python train.py --vocab_size=32000 --hidden_act="squared_relu" --norm="layernorm" --init_std_qkv=0.0475 --optimizer="muon_variant" --lr_mult_qkv=0.4 --lr_head=0.00617 --max_seq_len=256 --doc_mask=true --dataset="wikipedia_en"
MLP neurons of a small language model. Each row is named by its layer, matrix (up: input weights; down: output weights) and neuron, and shows model dimensions 80-207. Each number is 128 + 32 x the weight over its row's rms, rounded and kept within 0 to 255. Numbers have three digits each.
After each neuron's rows, "fires after" lists the tokens most often just before its 100 highest values on Wikipedia text that the model never trained on. A number after a token or word is its count.

L11.up481:087166131145139140094113144134099188083163122125130150147066095159184119115175164141108108135148110170135107126153110113075114128141128144149147113183154113139216150146129076169106101086128173091164198112174052100130172183059118105152071130140154058157088141176149134159105107132143113057186128098089196193157142158137156123075145091162173103156163188129090104088122137099127121166188
L11.down481:103141086126142117154141120114193121147100148142138138100179155185149124174104057115148063103109075124076096128078207070144139153158116090059174103134117150104143130139115123176111106119157117157114168097193163070095119178152119203115117085133127149129099170148130173131117130115096125111152043126140053166147131205148113122088114140100100128107153183121159097122126132145139172112167
fires after: " as" 28, " was" 15, " is" 8, " played" 7, " in" 6, " the" 6

L5.up12:130090201132153160136155150095158181176140133140149123172081099152140134162138161160117083102102129097102093063145125131158161107123027143077131170119100064110123147137109160134148124146169045154180100071082118125063152167073072153175135138158118109093126180096107142143113087121073167147136117109128133147090135131151099173202099134110145095196171141126123144117083156145190129156126
L5.down12:130115105140107151116130169136093143183132212146112123116106125180119146106120130120146105087182193129153099135138131144166147181135113162116107097227119120096079104101145132139139144109106079073145073131114139116120094114126126240108159118079125081128163076091104127165167129185174118141135177195163132081199122125183210137128165153133136118131072060099126128140132171120145077085136
fires after: " |" 27, " 0" 19, " 1" 12, " 2" 8, ";" 6, " 1;" 4

L8.up76:122177144140095066087109174120160107103105116083108171144143127144133126010153183218105111112115109092148161184120118146110088167142133124089142148117090091108125166095147098139111165125103088077124179123101105133077126157116075150139129113136151104086133119141188150145117120131121150108145192112099053156136101174108062109144134094089136174121132158138194157108113131099142140086136
L8.down76:142145133096131076174155089070145135117176104170099135150122172103095104149102155045086100114116130130149166083167124095138109104123124155135092168112157110140167077127129137131080162137102157127169129167111109176111159103166105116100111067096091133097085093091191092130154158145120197047130168177092067147138070092132135086117109110058182135150153171107121127147092142102104160199133
fires after: "\n" 56, "-" 11

L8.up605:136163142186079128142117052108127125076131134102148147126142162102109130158091133076122121091106156201157119101184113136086186133092088133125111106165114124168138144112181114145183117085126095173127178206144100133095110151127110107106074115154124211126101142107120113149112134160173078129146192169146106163135120077136158121085099121101120087107126110081131115093051141139110116173159
L8.down605:143090164108120082147182099092136153152121158179128132137088140144058133154141070123152055116153100193124178081141133164175093119165161133083129102149108114116110092107171168130116104106084158123123095131176091142108127149133116124107098163122144083160092184129147062118107152110113099110107121117129143105088150130142175089058151151137038091086169157139141135160138140188113116133122
fires after: " of" 41, " on" 23, " in" 6

L11.up508:174101173121137138147085149108096120049121100118089093119162084105150099141168154173139165167132148118101092111113124130093134093169101123129097125102095101105168081115122170147102160120146126083129110140157054169146143123165117118152097205113168134132145129072142157162099100135166129093182122139173106105080195109149095077110099135141145130176115158127140153098146049058147126160144
L11.down508:127145118125101124147106135181103101156121123108149149138131105161168157118080118129148145150125122103185134066126169089071107216112114146186091101066105139200131155128134186175160082169165130121153100142152147156077121146138111126087149170161103059070164121095114147144121130119061130186126168087102133104146137117145104124137106144156115085145099124128108126111087120186137139093094
fires after: " on" 21, " |" 15, ":" 10, "On" 10, " On" 8, "|" 7

L2.up73:167121148166127136122074096174133168101138159116167168106148192122136139102090168162066143132161103119213129119137113112120126115115115176129139171070091104141115098140093098152132103116064111142164116130121135126066119109149081161190159116087173134134138130099175149164121132143123134089150050110155098149112182091079114139138088101104108183126103113160055131105098094091101118222137
L2.down73:134163070134186123079120107177092100120185139136137129101061131093189155101115162134145130121189172056196097169107139144118138187136143117138119161110134106085184126098174118139121119100126126132125165144132102128058093046165084098206111145097141128149132147148124133125050088129152118138090062160135106123178129141112163075139116080109098137112136097146095146117175093084054185114135
fires after: "." 52, "," 12, " " 6, "\n" 5

L9.up346:114161113124159086188136081087160087087131158083103155141101140091087097168096108111116107138111161117213162143139130109159128151058175172105120128120090153063155133157100083110167144131187120110122151161100105087102125195127124096092106111162162107196147125140147211150151061129207121118127109146100119167142097130120142135136128147105176003126119151083044091094145180139099142147102
L9.down346:179103133125147114138124131078157188125128119095175179124170202099133135119116108073114148113075158111117150097110125112158105083173120131115107136176148122089161130193129143093054164128114095203154126141112123129127140169111108086080113125141132094134103114110105131125133174149165099122126139122143166096114078126167141181084109105115150160110196164132149094144138127131084092133144
fires after: " as" 20, " a" 20, " became" 8, " was" 8, " the" 5, "\n" 5

L8.up370:149116159128120142129113074101142156133140151151108076155043068101123125137135157130110189188081096125142136157100121156114133101171151105067101141127122172053070104099075139134119150097197130112194114202145140119064151125152092107166139181080147103092136096089113153083105151179110113124134144087160139112121118150183158044133170110169124132166101154141131137085159104107128150142141
L8.down370:145126177153112081101114165146136087130151102142065107127136098135166096117156115177108173086142162119120124101205129099129171125204122106112115070177089148089141125102156176161145124112146137095132160125141149143110097080134124154200084187157137108095132182065118170095086090077144120137116203151182096107124129106140106105118129157153116100114150180062122161120122102120150154135146
fires after: " on" 25, " On" 15, "On" 12, " office" 7, ":" 4

L9.up124:080114135085079154094108181138151135091079190139162128130143205109119114156149170113133127197165113109100116091131130150142169133093079102109112142159114061154142164112140137127100093104161120079178121059060155113088143127074137212147118201114115125108139123157105114088133128121123184119118177170191109106075135140107138113124176147122123138103143151162056103093114106157107138181141
L9.down124:056137079112083148109108127106142122138079123121100134106130108128099127162145120149089150178068153167154140125138157118185144161100163132098072159164074124192148156055140126088123094150103136107158123112131105135076122119144173181142111200096121113175125156087104052134116099140088177127099142119143105103109087176108161150140156127129167066156090124141108096119110152138139089183089
fires after: " |" 59, "|" 12

L8.up401:113143106138132074132117098068125115158157153080189161143126113180134125162131125158139160128152197104181139098098165140084115140112059121085064080147165145124140120138155052153118136095105116191089127106093109123090172143087117096122062116147165168206139113201117124170190160128086131092121160146127154144115151150080091120147161139180092115173139099142141118108128119161111148108180
L8.down401:044126173125111194138176047147177081160091085117135135081113153074130107104135099113156147087146122094057143061115129145094150180117118114140107086146161155134094109184184126107058085142127105128141130127150103127124132151115147136109059143136142157187161062145156123165152138138160111149148164151150125173123142106132157123120115084163177138141129154140107138152098106142160156130152
fires after: "-" 38, " medal" 14, "\n" 6

L12.up719:075136126098127115189145146094138104104135131106102126117229125198118077153117122126139129118074165164129091102143145118071127123100147114088119121180143154127065095081099152129114145127095159126162216084192171116125125120166164070133131117147159065118106091102114076142151202127111102057108100135155110167149171103169112146182046118123115142094102108111112128129132054106086120109083
L12.down719:140131140143092139085172163112129165113047072143166130120111109087104120122104100095131147091155189116151142175158157181144107110110180084123110119210182140168170117069149133126210091126130142148148162126079131091188100116081125124141147084106150159138099128102124140125132098126134127094120132139037151081126157090142161112175181195125105149125117100074131168140076144139123167119117
fires after: "|" 46, "\n" 32, " |" 6, "." 6

L11.up93:123140162120172141153091142128158148060082149169063063161135104188147126100170126105180129160115122083147159098082163159120100060139091177110135115169161135209155133072144118180104119144193076066158138145157085120093097143175130129103106113152162103115139054109156103157110185177117170139111113157111099157129177097145076087145118107147109122078133154129108097047093116151167174077095
L11.down93:124124076065125172095131184120147160151076104166116104120168117125142137143111133178169111095094051107149175164181168137195122134104120113150116085167116107147158123141110117157123135085146095129101118111130104119153200156128159164098074138118117158109057113145093086108138126161094082098158119164079157145100191127140154097125083149144078110105122117078137084139139152129132198120102
fires after: "\n" 24, " U" 20, " |" 6, " A" 4, " W" 4

L11.up410:117171153130138193134151104092132189154144146145176135139098039163105087163100091120122029082110158098112111126137102107079164066115160138133151079179141166088064153133146136075069113119152147142141098113181127084068114060201136137132126130134174155106114118137105121109096147169160117135192120140080129118162103103079161118154148101126104184112156128188159187133149098146186115131166
L11.down410:094169122148114131143095125139139118091132139125083087169158125140173137129133165146134164143128059079157161152080168159146083185102104142098171114101127163137144161082158148117126127198081103067131106140091115128163149211101112147153159116083135210113148143097143167166141108193066099178142110123121160104094209152161121159097095099164133139132147076078107140106138122076058123129071
fires after: "\n" 25, "===" 24, "•" 9, "==" 8, " |" 7, " Family" 5

L8.up794:178142162163070109113118152162088163105083141197163143161152176146072124132113151153159041093118162125181113102154155151173183138115111132079127096081124150185161147138075144128081060125172035148141135167133140144115077090105144154088126123160138136085101164127139123124101109139138040160167164161125148152106107172113145109074065145084112105115197131158138145102053154102145164146106
L8.down794:057105170104146164136161064129133122172105175151150118113143131141095112082140161078145173143159115138103112103168144113160098137111106143082135145169135076117161150113096139103133122116126111087102163092171182184217097054152118097141144161131160124127142091176155117155138119116129122106155078142115127142103134135108126108178142142073066098122071094108119112105079103130165104147184
fires after: " the" 73, " The" 10, " of" 4

L8.up676:121112132152131139094142113170175147124112134087126148135099100158137131099103127138151123088124143147159126138066046082113143170143110109150143103161158185093076147133076150119141101147157113102076130116123172099157182136104136177105131125098166093142140131109054078097163191125157117112139118119058169100129117134151142095209162082105086180152140097168133130210076167114078073104060
L8.down676:080119107137155115190111139122121114156143092082167114145124127134115060150127165098158077137129192121092145142121100124150130121156178140123119146133108193088108142152096210074103086151138113153170102120230127160069093166102216176093172156152191107108149110121184129158115128161099108064067056106140166158106146182128099147133087146102178121118109117137054104109110161149082081125119
fires after: " |" 36, " 2" 5, " W" 5, " (" 4

L5.up959:112109105104122127131166105142148097152133179103133093193101106150166166098142141074111115121181144166063165092101152123175170155101135131100128107113154104134160144151126067121125117083117156142132169153121189072138068183133127165143148135106157156078158132102134147099117168113125114113155165144114135216071081086092081101163160073130180145094194140097142113134096089141104138138153
L5.down959:130114171127193111195136077094095103094058135136088093104081169070132123132142132150073204105107118170157175178122165077090101137121185153120193113131116105146110173140095152106140119177148143080124129130211095134150104105106106164113147120137128138120108149117138112165133138078125113125123170166173136134073162125149134107115201063122163140119148145179141126134071175165163174135142
fires after: "-" 18, "ed" 16, "|" 14, " Succeed" 10, " |" 8, " In" 7

L9.up32:136116140122079097106128148178202140149124160120192113137118042134171096095138100120142166158081174065052142128100095104137107125146123163119136110183135082097092147096140111152098134076083074180110114099156093086117106185096187153139136121126126137128082124134160187189080124063111133134142149129128117139124104090138156159194155103140135109137089145126123112111103145153156167112089
L9.down32:176094116178159090107116166149064152160157144121088170125128179052099124130098152136151139129096179118184120155122142092097131189102142160105140139099125122130126103124118126078194139155156133131206115109133093151149100162105161055111067173088075128180086127113116114083123122139110113140093136184094155124163115085094134119119163169138130137151133121105151113116102189138147119119096
fires after: " |" 32, " the" 11, " in" 10, " first" 4, " at" 4

L8.up252:154083102179159140074129128181143097118192140111104118164158083132148066101125168082134084150151138053132103136073103119132159125098197124115148156161129074132081197131146146146129146135206128155111152106194229153150158151151121151136148111103108091115090110082117165119118154062127184101126145114157126099145128125114081116130200150169111163137068166111081121133179169154125131136132
L8.down252:076093088173115088126154158047155096121117112069135081106139155154066133101140168105154133169112084163142129121106137179067077130144128110150080164057213147166132108129109140177149154140123081164105040159126163134166100115187129104131122156152102140154159107135109134152088124126132094145168153181084162125134090086078106128149171123169096120184100095106089122128141133131138140104160
fires after: " the" 41, " at" 9, " a" 7, " age" 7, " same" 5

L8.up702:119181110156069108143136147103147086130110144138123129132095138153138075097138131095181114144101111129132176124124089127080157119140101154145073113099139098181144139160098107144078099100067134109093122141135130139117140089165113176093095122118163196154210175140092127131160102138076120090142133078115126140109165117163154121183098148119186122122150132117188114140131170145061134110134
L8.down702:150145165138142126116153110120121115165149154114121140129085136088116119101141174137134190139118113137118153115120135118105134161099111137086112096102180097101136088090084142094143080122195140089145157111146134109140096074134140125108142114124184164167097135094152101135131108091088105074172129135173158182147132078111147099203097104043118056168097158164156070109115120176174136079168
fires after: " |" 41, ")" 18, "\n" 13, "|" 7

L8.up784:137167097149119105169143104146152107115208137145067110129165165112156094143095150195170137143153122090130154155135210162128170130180167103142153156162161121097121132190150159113173082112171125130080081111086183072155142142088101154097151098097093112144092083063116083148118072112111136169073120169131135164105092110096134095154149114108118117115152155152090094089149138154136183187120
L8.down784:098155159152088075184072103046094101177071131197132119093136063063117120135125163124151119145179092105157109122113141138138074087099169124114141160095125158173156136074161088100102074132173116157161158111186132093126118181161149128106161111139083156166188109145119123159161098105103111173168050141124074098177164118139122140125120127166073128093138072110109121138149130160123123133138
fires after: " a" 28, " the" 24, " at" 4

L8.up448:139159087102141137073106103144144124156132116174144087183140123129091101143107168092117083100191044096108166165117121108136137139101114146115160082134106148100108171093135140157130139130121087146075120098128091109125116107085136162092124126122139089145095140189123165088159105098177083120149107110095123145105099090132118091178092156175203118128137154129101111148136126119109124138158
L8.down448:127101074136095108064235094125115095174129162120098180116133165152148156062110135130165116093129116043127173121153152159134126104126089124166143116125135079054105078152129124132135155166126151119131157090149140157149149149119069074119201142117150163183108097161146086132087135103130130198097143119184117109103153079112125112115102108158107150116178172090138096205123075115158129099108
fires after: " has" 12, " is" 12, " with" 11, " and" 9, " had" 7, "\n" 7

L2.up624:121081105128149108095114102181107104164091141135157201108106167137070127137143147144117132150045154148095092130095087141128136162186111096189118138118158160115100184122092121102067125087155090148062146132063184127156137156098176136105155085107108172182176132186120081179119131083138066133168150096099152164126120081108120115093120133172148172132133120162124106190128151159148126164086
L2.down624:149140124152128114085127141106173098130151159151184108131130168158110137143112146166175087130107145112108145153119055112112147108173171101131102116142177108106094141126121178151100226095127095122139198127105098181111112153145169095159114091079087136160151093150117084147175126181099050156173142101104146147139125150145035166111111215094124179138187138098151129128113098139069151138136
fires after: " (" 25, " " 20, " in" 9, " of" 5, " a" 4

L9.up993:132098100089189151093134081138147112161110122110113096108144097085113040201161103168158212109127088130140172067129184062144169120204098153119127124210148151135147148146086130083126163116115092128111134118137095131160159184130144175151131123118072117126106074181156150097189134103155105124184139125129153115120113065072151114159100106178158120149144141069130145117087191147095121171110
L9.down993:147103135097084113068118203144142091050142157096108150161122174049142166130152157067138107189168092109138122163145147191133119100063106141153085136146104123117141130106156149187116121132117189122097163108151084099151102120121099098109172176161187156123127150117081129112089078172134129185184083137120155181075135122128128085157120169093140132158137153188124141120101036155186140049153
fires after: " |" 33, " " 25, ";" 10, " 0;" 6, " 2;" 4

L7.up267:129105143154124187118072018145148122191106148125089149139175146158055099054125142153172147127198078093108148196100104059134099140077153092103147102149139165158146160134097121087118130098107079129122171114127164116131150129124158121077189080161089138099115152097138165177166133159152147067159144108115140151143110086163097177141093182127155172107139155085120145118101163171153143150105
L7.down267:077128081180144090119174187144152133107179125125148056158158069116129144127115110171110174124112132163098131122129124158101104112146107113123118081102083159095089095100145145136117108111138135104131117188114170150107181132119102161139144092099115120133128085175116111130149114102166181186126079138171125117145141154082179120099159140113101128117159134107068140202152188165136172162157
fires after: " has" 16, " had" 12, " with" 9, " have" 5, " capacity" 4, " size" 4

L7.up807:148110169138096188113148143153133113074152150132096170125060148106207090119138115160146151179126085125162123129102135075115153116084123136146124064117090120121140118142059082141144093163091114172151149133154050129120203154112182181089103132194169090153086164087161142158163109107126118118114082122068114136151106124170144141148118184130155082150109179152119143114118089155146119132124
L7.down807:055154091155130192096116156114121170154112162101163098071137079156092151129142173099128168138045133111179171119118116120124100159130147166077117156172129128087081094096182132132128144092129134096151141171108175100112093168138145129164120139140105135136136128154104132137104146132113166070109111082136113072096112125109093096207132147065176106084140115073077105135139129120154172115098
fires after: " as" 41, "," 7, " a" 6, " years" 6, " was" 5

L11.up939:065179190159108155146179125139140171056129134087116132108149103206093118166081174122093121144120147165139168145046127084084124145135113102151095126074103113140178158088135125176138155115107144149164148078163113139151152124153103107107142104113162074095089066122175108117098127139138153067197137102119097146149110074167146146137139098101137148123159127114136180098096153125095060183125
L11.down939:148128132164129196135130128115199163180149157121077126070141061166079075114106142142120186122124150070159099135127087098049107096121165180081126160164199152092077052089166172097147143142121113167111131077147139166163142136145148121114089067174194124157158111157119142123089090119109165067070104164172118114087122125127134159200140124151110140088103113163165108114152180135097065148155
fires after: "\n" 37, " 2" 14, " 3" 13, "|" 5

L11.up660:198143125112153061097128076060199134115166155069140083135084124132102149088122138172152130166135204086151203127090075155126090151155100139143148061122163094114159131121094137113137142154148106140116097131093147133138159091222111208102111093123177130112183110118123143083159114162145174182117145161116142141152129177104153103157134146151156125140125119162123162130120139141111108110120
L11.down660:115127166122123117151119160123137135066101164170108138131107123153104184130093119103175110167079112135087103106151111130118056095150130161166132103139193129218121162156169162224206153124135116146157135078175105126107121086157124116122152131076148132115121139163064160111146114097126135126076116119143066165133096124114117138174137096158107078125120114104136135178146142171104083129128
fires after: " |" 39, " 1" 10, " to" 4, " $" 4, " 2" 4

L8.up125:189157128163125136131078067096181120092124132171143082119093144114185153109120124037121113147131151094173124131084133122215110114128113117133084136103108114169114110143121128096139136126148125208120188113127143111157110156110191100129110122135166183158126137096131157126151087150120097143080155119133115124177048143193103148144189127068071074143159111158152088099146188115118119063124
L8.down125:139093149156141094165116118118106129168179125143071134173098134163096148130078124134123130103121150129134090166135140097138128156173137112162090130141091093078176109109129102114147179124110188092168143110126085108132144155226128143131064219095134128154118096196168119120148075177155121118112077162128145119186122094162163130101130136128141072109125130132105156128130107102133148094164
fires after: "\n" 43, " by" 8, " was" 6, "," 5, " daughter" 4

L7.up176:151115158152142179090133063148188123117188125105103138125113159136094112157085085091122111093119199066158136124062118076148191178086102147151176114163130175154129104156103173084073144154135095146140143160107151129083159095084145155168139111098155136159153078140157201092132170158124141094141153101078124077149164104146166082161106086154157114086159101123088127146097141125137093160097
L7.down176:133125134171094136140082079159148132076134133127115176129057121185120130127167110102108143121145107046132157104159125163094216126079089122109165144030123168157115171195123179107154105162125173171180150148101160116107108122114146070158125220152061142135064164122139139160102175134105169096152139158098154170089036152138113181062113135177138127133159173104092147160155134095116107145141
fires after: "\n" 31, " Genus" 8, " Synonyms" 7, "." 5, " Family" 5

L12.up836:141114110120106057097106114105201067166166183148134159138140119117130132130181130133152095113080116097170146095116137183124114048148161140070102103116081137121163114091116055146113141145113085151195146087079147124140159130146136143118104088119163170196121072078141106121110143139143127114079132142153092100087095101167137141235181114163129110122134062135211117120161162138116125069141
L12.down836:104125125152106150155174158146156157205130094096117081125158117099140097120126092173150150147135144118141182135067150098136169141113167197106137100110175096178153138137105119103173122137169163120155112103158071109170082109108142111083159080065178117167118162188126102053116162131119073138060175162131193093127098099107172147184112083109141136143099139130088088164097141143150112145050
fires after: "\n" 53, "|" 7

L7.up357:161143203052085096137115140138127089127159165136155132123138163116166115123130096170066104147132150135165109088132145173085164134056111129077101143112160193078127149168148124149137118096104098143117188155177093146066143116103156081179132169122155194109133192087113120134097118182184115093166148142136149194113101141099150102076100098116152078085119141141157103108111090116159155114150
L7.down357:055066211099135130093153174100166152128130135141171145100146146118117113135115157099080151125149158175116061077126161144131150102207122131110149135153108077139134111097054136082090157162121098082081147139125131171135141051158127136126133138058165143134129070185141132157108130119114104138145159119120118136107079137138157084133096126082121135123053145110108128132079078143133103123136
fires after: " the" 38, " of" 15, " The" 11, " that" 6, " their" 4

L8.up331:092114150128126123110114109058093101149150124079101139115167077163134140113120180087130184097139182172066116080095155127131147097143090146112162116120121122124166133102079118135156162131100110126167225144150153102115129101180156155119059104153150112120098111212139133167143130141117162107108179091168143117120136116091128153185156153110103145083125089062140139102076127107172120057046
L8.down331:194152087092071164138071163087117132139152120091103114154108099150091167161101129091131182130111104126076076088204102062167101148204116148111117117091145096148152123136140133123165102163107165064164134133095129103186185111140108115122154156144109105125099140118150173137163091061094171138091179103129109130172085119107149120122135118132089080089112154105096169123102133088124165130124
fires after: " |" 36, "|" 20, ")" 6, ".7%" 4

L8.up742:114104058076159138096157189087156114147132164164113133140153112142169094140120109139161202106098112093083102159118117119175215148169138170213131179094109173197085157083115102155143143129115137113105177075133104141132116142161115111087134255119085124118087154140172106120044114073163085093169122129132120141121167125109139151109147123152145123114122139090121142133089126098181129101128
L8.down742:149146163130057120150093120091087084107171129096173150125121132110076196139097208175128128161139136064155162172088174130141147114082196126125130141125091099131123172096101143182162109179134063104136145170100100151177151120134130152103105106111108163125128100164107114117142157212148103167101096166102215123135156083089123088103171114165095195154119081128120137134091110159054157078096
fires after: " |" 37, " " 11, "\n" 9, " Final" 8

L9.up509:151170100147117151125115049099129128164152182106175173078174139202053134134095134114151068120134109105073094150096125135139116107120146119085136094126170106199151144184131170084163152142133124134076220127154121158150074168092159188120103116118126054125181077101087136158120096107076082114152189147171153152057176152093136144130218087195107144103134133120118126108159161125169106121141
L9.down509:130140128130136153109164122105153125083140176117144144146120126096098119116111174142115112099110126179159080143061083124091139114095130153064114080099160168134149162109122106084132112121117152079115147166123149106090140151060171125118112191092158134171170111146078115158104129091137097148152201141132089137068107116163198163114134121166119102111122188102119130072037108149111092075096
fires after: "-" 20, " a" 14, " " 10, " the" 7, " with" 6, " has" 5

L5.up705:131148117099153130120090100098105134192137140137136118154052041108155096105132146165140163116096155129115141101077107137118098056146138118164117115105111110184182100165163160153095135189127086069126152150096090149155097163103173140124049074163106076174145069144152091113084053179130105149091122073116145104152107192135107080215185166153084142087147114111170100205166204126110145122195
L5.down705:111082084098132122135136117139157089144167103162173106101124199091115181121103123131177120151117108167178152083149145129120091104158141141158121144108209105167158162118106156089071152183106113087112125092128114047159138126100157175074114124136094119131069107100197123123102124101154117143126054140168069125110114105110033110075152175202148095106140104119136213073144139146114126140097
fires after: "==" 20, "-" 15, "ed" 15, "\n" 10, "s" 6, " http" 4

L11.up504:102093132138143123119133150150116176078118135160156104105140106103079055142079163117157158137107156151096064129107124122067181129165114154156147098100173158120108178083093117125131138100140098102097147191150179131164140152157190121088171100091126073059199105153078134098098133122104109142139111100126153149085118155108109138111162107122189184092127087171116088117130103117185134153137
L11.down504:133146146176203109073110158131107105115124165081131158149117116097166177104172160141077169189162130143121137126177064093131088209147133085087142163107157034135188104128150116126099140119134102120136131104087116110086093092183098169119161135116141148164156112125110069156129103147082156105101127150109126131057204144130151098033152185112157152142055156128194127121137111138150136115180
fires after: "." 36, " of" 14, " " 9, " Serie" 4

L5.up120:119131147119138141080105073183111152119088165127154073162165134067095160113113072115154089142144156129118149107123143105144144097096138083131148126146087118064167133057171131092068160081121126099115166082213197052124135133149095166106124110168184140118141140141135126124134106149152091115136160067141152162109142127136138048196124111134122093124166168106120113113089135194112125101175
L5.down120:097180081128146141130134120144069135108130119125128147099096076142155084131172069165123052176114177142139141132128151171065112106093137137138138133096158121113144136146103141161065136110179140097150136126119189050064145141094141088150137071136140141130154116152144095151157149087115158141064173117173162157158159150119125133201088105132168135161117215130117126115115094123101078106139
fires after: "ed" 19, " Succeed" 11, " Preced" 8, " http" 6, " state" 5, " House" 5

L6.up742:158127169123114120084147172090099166101208154184103100147096141146111109159190139090126112215077070028161105143138114141107112094133125174110156180127094109157131094129108075116118103117121068137102121128055102123143123176151140157128074159132180091179182098128143123175118175118123125067140158090086145130089170109188180106120103091112065133160175074124132165167097123096085087151154
L6.down742:133087114159145116134123078151217102111130112069111128147111148107106147131139119134118180122128121147139128096074143161121138162133145151171136116145143104175044123121119128089117171128147079154121135132079130091077116187137138088085176145192190117111084123082170104054154126113169150196071142119084144148128075142162174160178141069091139109143106161144124123219103070086107133115136
fires after: "\n" 38, " Party" 16, "W" 10, "E" 6

L7.up81:104153081141080127108119082095122185156126148120128129145128073167157071128116069068173082116097165156162067116083152140137158170118132111158125138118119138120142168118155093099117132135128136128172086099163125123111114145146128162167115140142141157097152121171122136099172146134172122100069154130112137152138186092098120107166147136198101106051158125107142139134106115160148072139107
L7.down81:116127157125133189139120139145105131127067167115127099107115133153080081135185080091131125140167093101148123171104147067085144182125082093156172137132160136178122098121149150119112114070124144126154180131189093103147118117159152107096125129118097176132091127125057150129131110123133154098083200075158158154114121149082144161179130188136153173209194228102109120111070094148167167180139
fires after: "|" 27, " No" 13, " U" 10, " Democratic" 8, "." 6, "\n" 6

L12.up221:121093114153171179106088197081125081069123164135172167132151121122188093152177076125116109108173108096110108145114107103086156149133058102102099093169146142099086132104137126141123120096121110073157160076106153131126123085104199205131097181120111062166082155098141087113142102112106149114109164147110135093148121166106141121165133129155107141090119190137089166147149140120173166158109
L12.down221:132140104121169131175138105141138220166118097150202140115126097169057111119109114156128099116077141111061107112096149100144114116156104144092109113132081156103122141125133136162086142178088082145107138131103112128063117096162105171120167120120140077147157186057131164122124119142179130129133100103157206062193210172144110139211150075135106104147154141118120125134102181136074148126129
fires after: " |" 67, "\n" 4

L12.up428:053098153117096136127145143094181101066092140142112135126177108111212110121136168153120118168130139170153089144110200140099177122111144085110120181139147072142101087106097121198167123102120055167157156087105150129137169188152159151112120143118111113097140162132137124072100165173133089142112162129119151163117114162134153148130157094153179176095135099157100113082148116112134126084138
L12.down428:192168180119182082158116146103154148061064094108131134170127131157133214130101080088089110114135131102183115127175118177111097082158098109111125148112167185142121077112118106122162120143153139139101139134084144186152081105108119159133111059059114112093126131120124204128096149096147183089147139192087168106097147087136155149086178092061161115132123160146185107164101115136202128131146
fires after: " |" 46, "|" 11, " the" 8, ";" 4

L12.up661:112113145102114141115192131107191095106154146109193121106150146120203154147096164124213193113117091151157179162042157106081101162113122155113138154112113127150133226096167102112137133119093107088121131084110124088129127126101136144122152163144109040119152105150136161137133128156128094092138094153190182162087121085072142191160091107136144178132135106104156106065118102119208153153098
L12.down661:103105114088157163125135050093105158181119199128163135160128168162141166138111091134167042116135184089104051157110095149139107168131160149150115078050106146150136133142147133111116152125075104141161204173117135099125098151130145128077127113103105147132154146100175121079109149137126163147116091120159064092093069125087131135173105087104130118137119109130145084186103092080130140106149
fires after: " " 47, " hold" 8, "\n" 7, " votes" 6, " State" 4, "*" 4

L11.up817:156126165194089063124087118158162142166080162110103149078105164111117116114087145192177147102084115137137102128122124082093167127088120179153160100115127139124115153145134174084103122093059149106132169162096134092107155082142145084166120150121103127138099161145211093172112118105148106197128115073068050142168181161135102084136182156115136138150123120169128136095129189126102100166117
L11.down817:077122101077136148142134126124087166108135148147174102094163115098121156139134138092105114166169135071120136126159164157118121097193180026150131136070163080109160135115152132167127150150135108151117135133105161184098118131174092146154129082174180141127082157160118169226131115142085137081181103142199128105113103142114136099094061093140118106146144113113161137124123094146156147132082
fires after: "\n" 29, "==" 11, " " 6, "===" 6, " Vice" 5

L9.up932:168131115173182055155096125143101106118090167154145177108169135111136138034091171099140129135114155123136096137117088143092116174118164095086173171066101104112205135108126075105082132108182109076121154124130156142081111206120128171132096096072039058126187132165164107124104112120094108161174142109088077111118095178092168127156182092083191118116128094159149123083064167125081130116142
L9.down932:155123132129120115157082121135138103095155156121124167112164150141065066152075204106107144130119116083174161155065097137123131122153124160153101135158130155081155126125149101074113128102161137111131138136099131110121123145107126151144164088080179090165175105133133086163102129094165186099193149205123082101192091127104058124165106156123131161132138162159120186088120154121146206132076
fires after: "\n" 73, " |" 11, "," 4

L9.up687:125125091134075114131082089111131139145086136124220130123073158111134098137186187119120168128136138172172110075178064135101122065178114083160105040103162090100168155136111160150105168113123120154102172144089101142140144124113148142103115189134112134153193178141135076127133076113098066178155115153145123149069093109154171101164156167185124198083141138232150175136118120135186131163133
L9.down687:133135072139114135190096118161201154143158073083131106090139145096144129170191139098180156142103078158094172112143149127180177165147081132123149123167123130207095141085116136141166142136134104121153113131137147139133125084188196161139113112099089096088143108117154116120102077187110151144153137164121142164153099157159152157121074154101186140182140134123090049134107135036173122118158
fires after: " |" 29, "," 14, ":" 11, " " 8, " of" 5, " 9780" 4